Weights of a small transformer language model: RMSNorm before each block.
MLP neurons of a small language model. Each row is named by its layer, matrix (gate and up: input weights; down: output weights) and neuron, and shows model dimensions 0-255. Each number is 500 + 40 x the weight over its row's rms, rounded and kept within 0 to 999. Numbers have three digits each. A neuron's up and down rows have the sign that makes its largest values positive.
After each neuron's rows, "fires in" lists the words (lower case) most often at its 100 highest values on Wikipedia text that the model never trained on; "fires before" lists the tokens most often just after its 100 highest values on Wikipedia text that the model never trained on. A number after a token or word is its count.

L2.gate438:567458576481527454523515558542556538432488552480437430489486540507588453438576432489471539430518439468499553471526518500518479528421525527509565468504443486486551490506520447531463558484452458435482447511495530466510501489505480508488475472485440452531468479470485527531476484492457446401522383475496526494574479537491482489489513506472473513410559485435532510533483526460466468507550505515465490404495481523545477470454535532551476517532542439487470526459423488542536488444493525535485514578482492450515517493543490502514450509472510501495507525439392557548507555433531479449510500457465467487489489534448578589459502522479572474496422500520504545543446564444561524536509499520564550454515589533535571547543435556522464526528494535455499494510522486504497550492491464
L2.up438:504496509482499464497545504467515375518497477502563472549488547505485501533430484490515552510384461543477482497509556477465539601457529478513467490483443531522467519498447421480373545562484497428552448474462480495371438543541472495522448487487499468507467496500495462494528560498500531517492525532546535551479437529429441513442562472486463471490552524544586489509531464462457417463476519516476377511459462441517441510490477546469461453579515481496489533465521436484553497494484489518502455553485483500508478413480510455533579516510474456521532438522498457459560532490566532487462511504494516467505533489535544486521502588522534528502534481518497546534515536527503538523505506537391498512599555550497488498499507502452484547508480508554541447451516462545563538547493477
L2.down438:498529570468488499509512584498496423516502508531529392445436555484517492513469473527503561483446509561500528494510504480479575560435490459534468514491463504434489448533415466525375584490451494480488470458506552488469532510482463498419441492474461454511509447523511524560502533475498526490559552563545546532507467525436518533495541488412464412483537503528632547502511461409434472527496535538500407428511448500529473494460457522490451494498435432539529499488513466555544501504480405489511529499548476549457451475497499492528512530521471472522509446457478576479483548478528443484503446458483510471498515487484569532522511541491530457495527508499475536523488562545546545527467494533498518421595514497462507582550501562484483477521509519553450539471491447527567500557511503
fires in: "march" 27, "first" 22, "february" 14, "july" 10, "may" 10, "last" 5
fires before: " " 66

L2.gate403:518453454544542507454463506582521445531410500487476482444516478430538467474442428566508454540510520455536589443528495496557541466478553504504499523503447524493460490489495498478521514451533528520469538552498523458541478513528441487449507505473516543494497504539525525544430480520530473498522566495567531545511478417473503507488489515508500463479437525508480554486468536525474512543578520550473519428495525561468536522540475439568459457404451437527486590469505549523491520565494444482386506499507532610558453488526458444455518429510587508610497490406504472535489495595479604465521495519512534519548516447528529532457528560532478494507573554490480481498515461544506484509455493481535536469500477451502480525519477510499574571525539499490498486496482566489513414539468447
L2.up403:526461551533549452490491472558538499504530584440468475442497489436512478438482444437417555544475481512562490448533508581601466485470470500561506509451451497542477431444495500468485496571455518591460537517493494494502499580476505465505535460446494557491453538565484494516520513496491499517490491492533436502471462390409491472446514521481528453448477517547532479509514519499457521534498563546495526487472476457477473518562478476488527437435478429557504589546500461489573505550467410472490515521477482567569467442582501515481501475526556554520427445451510507476458547498514518469489518420520518527507518493479565510447563556555525577479522569507460467511532492469512492528434462481569473455497482468548499481492521404543532502492523521477486448520504502541589531550453495
L2.down403:515448569513564445564508434475504539436511542393518478387433486555502491392453481455523542534488462488469504457548477511509499480539450470510514486384476489549524450500521491444424517531458529534547502463529478499471510524463540496531494470467541506491508494537462527489484454518530483574457497467477456510437491457417509508429575409541491485494498479518490475498515507491469477478501528543503509493475543483528446482511427540503569445472508397477502500534574434494525484524485466505518482494479436496503506494500506578438510532465467534452460466541465603478498536444532481481556455474491487479472483534521581476517508518523548541472487499476454479504486473460473476527418466518554441520509498511546541443537589444491503468424546488407451472458508519583533599423475509
fires in: "october" 25, "march" 11, "september" 9, "december" 4, "on" 4, "november" 4
fires before: " " 58

L2.gate667:512561527512549435489528582529443492522497496430419458497555558512458490458517494516501510552569434455533504540539533538531612533471531580437525533504568498522553540530514575561498548563522385524510504506532525522553480489523474505435442530495558472513469462466550520537516463461497530560510585551579632524557532487476515499513506519500428500498473539496537505488489523497471508518523570456479540548571432524513469555487469500542506522530434504535508484512463496495508505477478488471441486407461502534480430464524525496510495553551496500501535511457481512489536528504505532525482530498421496490496539427483506543440448495489482492491511535467482492552554472448540457592499423570556509529542496508582561436457518490519540501454545545519492487507609447499452496455524456
L2.up667:538487581543503483413467530525483485508506550459482465510543516493456463391491448411485489536517504555500522507511520553536522513442426452504447508545532560501476533514452573451444505544561456494445413574535439492565555508552542538532474510475535536548499521507506496464501466461508503513491509558515578570539588527497494489524510476535432500517434529497543462542495514472522494452558571530404439508574429508511430479459457544510469550566435490506497489502444501507527468462562510561444492547493489438497507466454496511556432489519429585515466475508463572420542554494516484538485464493454531554547481410499487577447503444488475540502549518515470479561550449447528506562484508515529567436498484479515485458485454488518501505480469552483578513497495495493518499485454527
L2.down667:518554523553545548441489495482515485498457521440496507465507551517497515503551538396549478507545443478553492501546494591537599483548498532492496549514498487511466525561481498483495510549614493492511407482523467475496490487557462529479500535427525493490506580521447495537467475458521462569443454582518517530537609512527496497502531475492530434523551511480501430487464506536489468508539566549444481507565521452476452457524562490447529413510466461419571542508488426522513476460521500474463494519485500447451477505505530499506413556508458522411480428546482437483466520426472512519531483498446470521482557438535541518476461483491547471432448509484515492529482452439588567532516484537562498555495466539566507536463476544469496438481522488539436484513527471519543537590532464
fires in: "november" 22, "born" 11, "january" 10, "march" 9, "september" 8, "february" 6
fires before: " " 79

L8.gate538:562450540430503414457560447453485518414459525509459483503473555479464519469521534524398550551544526489541533511500566545494525544541510510492512512451526479506487440504527510501481509532566518460431420533491472575545466453509469410499448487492498472501503468495563445440458495443498510560463534483517501567536480459528558491538537469430464510457521486542387524517504466523558474530504469503527451526490466533549540519461518557509514504452570455501476468448510503444537479503570573548477474512485485581584536512421472514522537380500524490445469526469550483479467504528475421500480490490460531501533454531496452500470473522533586487517557522505521518578441474558552467445485470504471402451452512537471444461511542489468484516578535491545510521552517470550461518497483564
L8.up538:549519535521531480492459491516537537437463429442466444503430483467477476508408562476515455526516485547436466514548488512563589392524528454501493519498486492487567478539523494470532421440439475484521462491515467508486512540502456485473538516523502528521553477405512551453472517551555457485471518472541499509399474521434568557515508490508440424500472537507487481455523507460533560420467559388492398494492554438528467515491440468501574557510480473500550509427471510477575550523484522542528452498519523554469528487475479562482542490537539452526509441556538499525518499532483458514526554470487509483505503441522502506466523484525446567511530454560547454511546439480570476470412513439492538591538463466512510495512467460469500546498510484465433508542419479567462486487531479
L8.down538:475432556549469550519470541444516538560414514490544533576500482444511486518569465507505462483466538492499448473494524561497493479414532501451460488494443466533522444503448485489471517521537503503447479568507491452503470505557459479533546499482524547541499395474507475454475581491532479570499499483497506430562526475528518518498510519465452523545488456536496559551515495538498470500511534525511483502480444510509552494529511442523611479543503460498464456526559528537526427458570520472532511577519466468493588451432559513462533551534526512536499451433561471514506525487540491583542509561487446462506500523511491539497469541433474543479520519636509487592444526546579500471430478509556444480415500565451442518511500531498455547564480486477545485537494495596514482519461562
fires in: "2024" 17, "2022" 16, "2020" 14, "2023" 11, "2021" 10, "2026" 8
fires before: "2" 18, "4" 18, "0" 17, "1" 13, "3" 13, "6" 11

L4.gate365:404449578409527564516460417537454507565514518411510477453458487505476503503507552511536446549506473504525532505484499445455545560589472519591529479516463522512447520527478527470519484539497483532510431513495523495475472561534505541470494519510537505500586614499472502519468512469422533531502546516460541429476451459548430457479501472559522512514518523536524549497477538497540531500509481500540484533501563558497435546546417521601471523503518532571477516456514476445471490583538533481433528459444494502525465477503522452515555495493558517500508517532562534586551479500567493527506525469443470515569622502523569435535466544453529483516547542550496484481537570516519423538462526500477532547512428496537477524505502494575488467446518468511429515534497495542459478472509492
L4.up365:489504520533460506502468450521518479514520500620480526493527559522510487557486521474486534534548540445474547564528468480538515446494480542455529553454558522407563527492493572378529444518445467492497558476500401532534511580532524492483459498444487521528514448497532486522496480461511416549528475456506568519471499561445531488464458496497514446516513514504491497529468526502478463519521516366498504488534513470382416561433516479451492495475557386522533563461472502502511462529499483518538444482489479452522435515509493493506492548492538426502484551478464509503478482468472455519486453512497496456512504537530433531515514528475456551553487495494501511529535481585537457493566545519520451498506519494534485575467491402509544541403529471458522444566472569500502491385498452
L4.down365:449564558518525493523477489550436429472530513562474599455496541497505509504580516499487575545487444462540514499515432541522531386536458485449544539452527500482509540412411506443531456487471482504522516506511480508483565544541463560563458486509492516517562427489499454592494518519407521557492541505506514591535496462477497498500495539514527463561509507443507502530510506471492498555539484455545497412426503508451486514497547505469454584425551464525457528468465457439560485508537455429468494509540497459466477456462466461542531482534547453468456610473489503487442486495431444551446518509472501435493464469523523464470547444451512490506525558551491487480469520549565501518591521494531483501520475486551540530509454453490560530423468443525504454532502542511524510425504486
fires in: "such" 20, "known" 15, "did" 9, "which" 7, "does" 6, "retrofocus" 4
fires before: " as" 22, " not" 15, " be" 5, " is" 5, "tro" 4

L9.gate686:515471489489498498500479535450515590502418580474480525491498569480541501513494522509544433541474490592551449586502471492523453416450447505485569484497497489465456491526505491510540429528522525451444525409477570550491456516526448465479481478446440526548485537457532572490512532507437501525428504452502433539564540494487512482457590487540516510496479411470471512520550525479504474446470528464517544529526499469540485549523485504453554572478445463496473485426476544499531428458507483501428449530557466504489529449450490554493556480574551537433489504501525444483451497480540399498469537468509513466598487503444411491514451525549465520476481466537447487581449518512556580526449528478481440561469466498483556457506443493506555540465538514486509476484473468546464526487461545
L9.up686:519496521487520473442522488446512501532469495457566483489523549604537535519460523528517501543553532541507473498482484494484492496492486527515471496576664499463416471532504481517464428467517523480565508522496459560477412473505507453501534494490560545461555462482550422507558519493564587574442516537501504537478445423488504491473535536551473460474466452511528498525494462482538520482484540550521476462508516514453477603523464483482500449484539588458494480522519583471488547458480485549533465536487504485497481496467498456473508488530573471591497445507514429475550443455507434482455515524518401471538526495535475453528416512510550454487523555514505593497495490486553520465488514421532473615482514443503492496491501497448517561513545491571498493507491378526559530535481531
L9.down686:443474535505508529547493501446496480483490540481490514496471503427446463496477522536427433526536495530486536417503494513498488465542484495458448474529465543470594535535438455491475530450502497425403571515565451536520523501510552483460522444555485516514486502526504506461539529474517470546466470540474472496529460516543575557457467545494493498482481585510589511517490537514475535554541447500472439485455512520407529595611459443436570547517484448501535545396564536497534458507485465481474479538447570515555442495482511426429462475508570470507524489490527448483545541533549490471473520461493525518471597487545447488477535482528442493544453476533527490511506551562480495522479529514527475501582509468473507562484465524421506508560464547497459542508445587536556551518467542
fires in: "2024" 21, "2022" 19, "2021" 15, "2020" 15, "2023" 13, "2025" 9
fires before: "4" 21, "2" 19, "1" 15, "0" 15, "3" 13, "5" 9

L2.gate613:448565474563513509566563494510548396531549521540438466491503495489494481525484438513496558494480464396488486495516557536529478490510469514509498506458564500505480523498481401574421543491522462491502447516532557475521505482491508536420522540497538577431591528485481504483490454519528511512490557453516499534501479558551500439572541458501491486497492550509542488469542550481540505547504561496463524440467570452511525534567473475476548534531517522492500504489450518476508530567554483481537518556518521455574502503475545530481584515486543419482566505493544510533469510495533505528520471514569529514579535452498526462551530543508467567447468530531414514463445446564546558464546575420499490562526515463507500580446489477409600557504466474517490580519503573542536524467505486
L2.up613:482521506509520528514495478595579431495519547516550475512535484431550448499472440536507580513554536518512474474396491543508490418511489490540501513467573522509495528507543484473411477471479488508474525493496481536546516495534460503503474540510536524461556520535487547514488465572549415445501555486516527539528467528510510429513559485493470509543438464469503508491543533468497486470527526401447529493486424511459537458569435487451575482575456532598533532517418501510484507549573435522507551519489447513526438496480573501443518481541582463507544490487466500532467497472605505508597478487520506435530571518420506431574519567521508500482497485531503479491464508548474555528468534494540565585477485487490446527515435436514555538501501501547502477508448603514510534491487535
L2.down613:606541462456533466506470557487418493499524457510563551531474449506527510519546559408499556529491475527482447529569498418495529522550431482455464484516517529489534502481555502462567570487494483468428585501489486529514532469475516488534475464496557476424399464499437499488472538464488516505523479547486470503515555469458535458455493525461529440548598556529498557448456448534516469496514486530461502479529532461522401510500515522511434561480514532479506552478568468531496478423462580532530491449479493526462524544469531435544476507531482561483485509492520536485470514480520494557448507481520479494424473547536453462439494504399528525581517489380424563522464532482519471482446485541496483503505395501480555496545458574525475460507513483431500495499502481456478478544563461
fires in: "there" 43, "used" 23
fires before: " were" 12, " are" 11, " to" 10, " is" 8, " as" 5, "'" 4

L7.gate218:488508481496547509478546473504537499466507490458488520417509455458512469454505594435456465530476487535479529530550483502559431544487545537543502468514499587484543559491472465609567489533520407520494417470470557515435569556464500589500517587481518583531483463496487497485451513498504446556468573515512543507555492544506466497526516490531529569566547528436488516540482487382516476441465565481513449525531505448490450471492498533502501526501451500446580464482494390481513482523571480539506497550514447516481530416484512451465461544501500514529527466449495532481513501485576528447570499522420481509553537514499491535476508533434546482489510531514540462491533473536495438498437478545513476517453490456527513522440469550525489565522459561469566534569532496562565492562454479
L7.up218:548475536487535615476479484448490472492455513508458453511417515535598496589522496475442482502502576507527497473535454513494493432478490520535452467538482480444484479458558559485454423494547538494519503475503425490436520508498524564543486476421496500543497526516554495444507498485456535507514487526495534471509437583520637455550497539569530419519497512516510447518518466499514456515502479552430495571452416447480465579478507496480555508509488459448568536446511549472505558448519510586539508531501502539459482440541517505525501505442436470533468424486550527528539520440591476501483531514497475476526535474429505576546559537448529544489521449581500459493534510501474474516472446451486458571507553512510531477484570465458483462502498515465557486491512483550569477485475428
L7.down218:473514539458488531437482426470559590480456506464517460474585432515513531584541536551466529517527547539487484403483554514503494523578463486503534470526482483454444468489539543491560441537485454474542528454573533479514504465543575433545500589565536497489513496516524484511514428454419525448461508458434477455508505533470472567505564446480533478487526480518509466498454511603488502447539503499545551517460553478524519522511487498501510602470503445526519527559461517541478587504477523489503488431520433497458547578625490493499452519499553494521518568442546536521513427495514444475511478497514490530520547542502499430523496502459510497469427511524482534469474495527425473517500553468459504502507542469486517400566453509549508509508497473433448489530577530524545492542449456
fires in: "2022" 18, "2021" 16, "2002" 14, "2011" 14, "1999" 5, "2019" 4
fires before: "0" 39, "2" 19, "1" 14, "9" 12, "4" 6

L2.gate601:464549447446515519518538463537432472494477483513451466549467534546505510512548443507532493417527522608441485443508518467463537539579480481533459502471550541581459494504494550453528512500531518478544495483477487530461432497529368459458493504516566507503509537511522524538553499453539528554493543506526483486451495517525510498440565522468428482456562514510592487508496535532469450477453505519492455510552535399453530511445472575503512500512452540508469544521446414552484501507493478425474490463440514493516464497521545472432637541542536492523566496468484496497498512507442511506466478487490452450486474502499537471455494466545433520486483457481484426503552474474449486484403457512447412491539541453457478514492546474478512439455599498587491431504559563504514534483463498
L2.up601:484408509452536514528508475556480478436529474455505434551538471494470497486530431533603423396488565529531519445441547545567569575497500465488473482483517495487549468473503510476556504527443526482524514504518490519516502432514514502503535479509460496565547430436514542485523535519482517476484485607539485521497546460540498500398547542504432533498474527520545471480551518591502495450508515527481481477543474420484498495535492550562550469551451478497552492506442407474455526543545497483453496438472489488521481494500492470523466483512622484572500528492519472503453503465488448499476501531546527537433467578484597465486454502535502555454512459450543466478440394495533479440442515496457526529515486459463546515538544470488520410508550500557503515532491551473449482546471570
L2.down601:484446503492479523528501440463531417505502529474507419427559533526457545416503456524572483449485559529531519451514418541540506521489437471492506511487464461475548491529525526529525550498483556551468414449548494497463504468473518564512443526523530481425553532414572556628501563598512522513522422500542477511432516513517514428468545564570403484542517497521483546525534471510503476510504528561476465493553530424551434503505519583490547477531526475530513553538455447481545527478532483462511497563553491525452511532525537459497472487444597541489460463496534561471470509562538463494484481528472467473458430531519497451480505492553463506384479544541527527455501488498506534500434482471527519527449527462504496457513520469489517468507499482473552509550527491531414501555466525
fires in: "may" 19, "april" 16, "february" 12, "march" 6, "january" 5, "nan" 4
fires before: " " 57, "s" 5

L8.gate367:453497524467527460537534510494501453453447454517522459480463521529526524528474547496576545539544508486514538523502487421493410525492570488569535489471508477477566435514491505493462530474491536536492485520526472466472459444455469539531463453502488431465497486403480596477444513507469478512503562553546560531479503441429493480425553505436531521486518516494513561577514544463503529519496500487534528468565468553543523564494479436502546459514454548542502491452510483438443524477540466583569518620535502521516486519477376510492561434542430525480459475505435465459495475469445498448505472530457549481541427463493485546474547525613550542544508479538556544484554481474462518441518484512449455526500472496510526585520544479484459526433484588535485548449511504526455529479511513
L8.up367:458482552472582482519583498434544464443469535483525510437505554467518557529470467496520499482494505497500508552523535506535583580530536430542536598472468495526544472471567518467463499550495514468531491475463556493532489540502568469522523434462521516477529543506537515479543472524452474550491495533533515526492469521473550492460481435458521458502506475544510519662574503510506498537523517511516410454527522513470492557465524525545520508500526525480508479480467463506489451445499510486455519430509400486513471572471435494519509510525484502470470448486486515507632500531530538530475527535558529457424444506451538450487572524500535537558503484486466411488503478451476496402456586542543399454571574460501519540467490546521483532527507567454506451476513516471523427482478446
L8.down367:508555523445485436511493479492553483457532542477503523484444498433506555508470463534457486464456507507517537470440432470539502513536537448499571532498493459485541481471545505460516524464516499595511533526484546520479473495506580484551569512548424575505481438518523571526508489436489537547562507500546516511445573499550500446458567593453451505526467523500540537517474506438509353542471489471533460460586451479601511549503506498578520553470543483512461479455531471454432429436509524491516483517513517522512570498518505526475543527477493512400511438463483551485561551530510501543530465464463469481469544438469484418508498541454606480490487487591501489532505469454477495484459460502522522390513485501557518531524540476496496510532552450486527523517542482565565490452502510
fires in: "april" 12, "december" 12, "august" 9, "november" 7, "january" 6, "september" 6
fires before: " " 69, "," 15, "." 8

L2.gate85:471491516498494478547493512481439495476534510431511505522610533536413499516516443493577482510526421514583465543555528501562484544485452508485497546500421511508514452392526524425448495474422532498502461555539402492481472503501485475510488532467506514482507565506496536439458491451521507495430491489537549559528517464487501561540517454507444516488508459520539485486514447486532481496633549574533560451518490499462516490549439494547426561508461438500472541520523459508502554481491538484482438488485572521571517512483539501469529447488572592373547454462532463421513524553514463537476471467466521539458514546517494485526590464536472515524492479527526448510417554542514510531432480511446499469488560504508522555446464504478518486502512522463504586475529525484449489503489567
L2.up85:489466588525461484551523441544515540456430529493517524502518445492552549497499493428554555454501513487415548502499534461445525484465577515485491500486507464463499484471464511476512487465493525488557480505520490512475420591458484507498450540485513516523410521474535537484568517491528541462521577472469523541476565457472512492400464504440539504493492563437564525527460510498518505512448478545542488424475496441555494553479525503608472572551508495494525504498458515537489500452446506454435563433473490450425502509539446466463435506550478546487448537470489515565489485491423544494427478499464549460574501515586477478459541552529551487481522540507457526540581546484489492494470568487508512488513503496547568520503529563543550469400491431552551422594529491534473487537479529
L2.down85:479548494520483508477486450515496477477466511477483525519527557496499502519524447523575572463549550605474533533597511464540530510464512518550499560469471410420500433511477448531540479452552540537519425523560471512434481508463444544472458470479559492467426521511502485492460506509517526532531544467544485481463513497507479455491521462524459447474524558478563497514523523429509538505512497515559519427488558514520441473503461538578464503580532436483442531542512438521585510465512468510521427482517563529449523518547478475496473584445442448544464499496536466475503601549499523521528494492502515540546452532529527510488597484530553440551476519499476490588520469472482534464458600481447470426560495468500572535563582508480483457488492483463497399493478482575467472528476529
fires in: "april" 16, "march" 14, "january" 14, "november" 14, "october" 10, "february" 9
fires before: " " 83, " |" 4

L4.gate622:495525484471500586459553465511456577484543526469532408506544452467546560515466579509548408478505443528537489516542551502534520428474509483585506525496505499512470505506472484493472503546533455487466465393499504510514486498513444464485425422457478473517489478520428439556548526473493461519553544474511524427541483516549503475475479458542528507424526490542491495434486559452540474424507459417538454469488501479524488498477527502484508554500514569522492480489390511522591506519506495467456504534447504475513491520465567478510546435552466543490531533475425419519472466489519520482523481566481521530527534524440445501547462558431493494544526528441501505456514606507400478490483549583450505498407515533481565471423478474430507501514535501532497529501476452505576535444471492
L4.up622:494476483527569512522512457470516507450520524493510497498518499446452521504497519458492569496489450505459460549442536549526567451498504528528475549605534511459557532503475521443496520520548499509535430469474539507539560513549517578510465432474494514497478468534421445487523510500545490504524469482476460505602464573546504464470484458540533533510495526519490497455502510490491412457552501393462525505454494472491455462469454516477500565522456529568602526468525469535496533449499599520425487436484458527509513488453526505442575458562502509576511520455477511504533463470501503531527408586439456484536541565453476495474503478504430578493592506474431560466537549482481487524409561523476486551529506462443507500521492540569485472461534548469441512471490429436529571521461454
L4.down622:511443447519490491558573542538550526496520507497500429507561496466475551541554567472489440513443492574453423499532550526517506511437501445584453501467575517487504589514513469405480470498544456506426436414487535501502495549483464490499432443502498482488556493459421526381489476453503530447524504494523490619558585491487507475452503522556491519495535579455539533452557525554493497462498496473495384488527476479501503534467493561475510599439547512518532528476511471483522499445515474528445518521527456454509466524458547491479497455511508489471475569486498519524493528431545528513507475543497505442562567534502459521517509493410472474501516499472482546462507628521492500518446504473538417516541554498476513521481505501499478488486475537493443521489445488485582532572514484
fires in: "there" 43, "what" 14, "it" 12, "this" 9, "which" 6, "the" 4
fires before: " is" 14, " were" 13, " are" 13, " " 8, " was" 5, "'" 5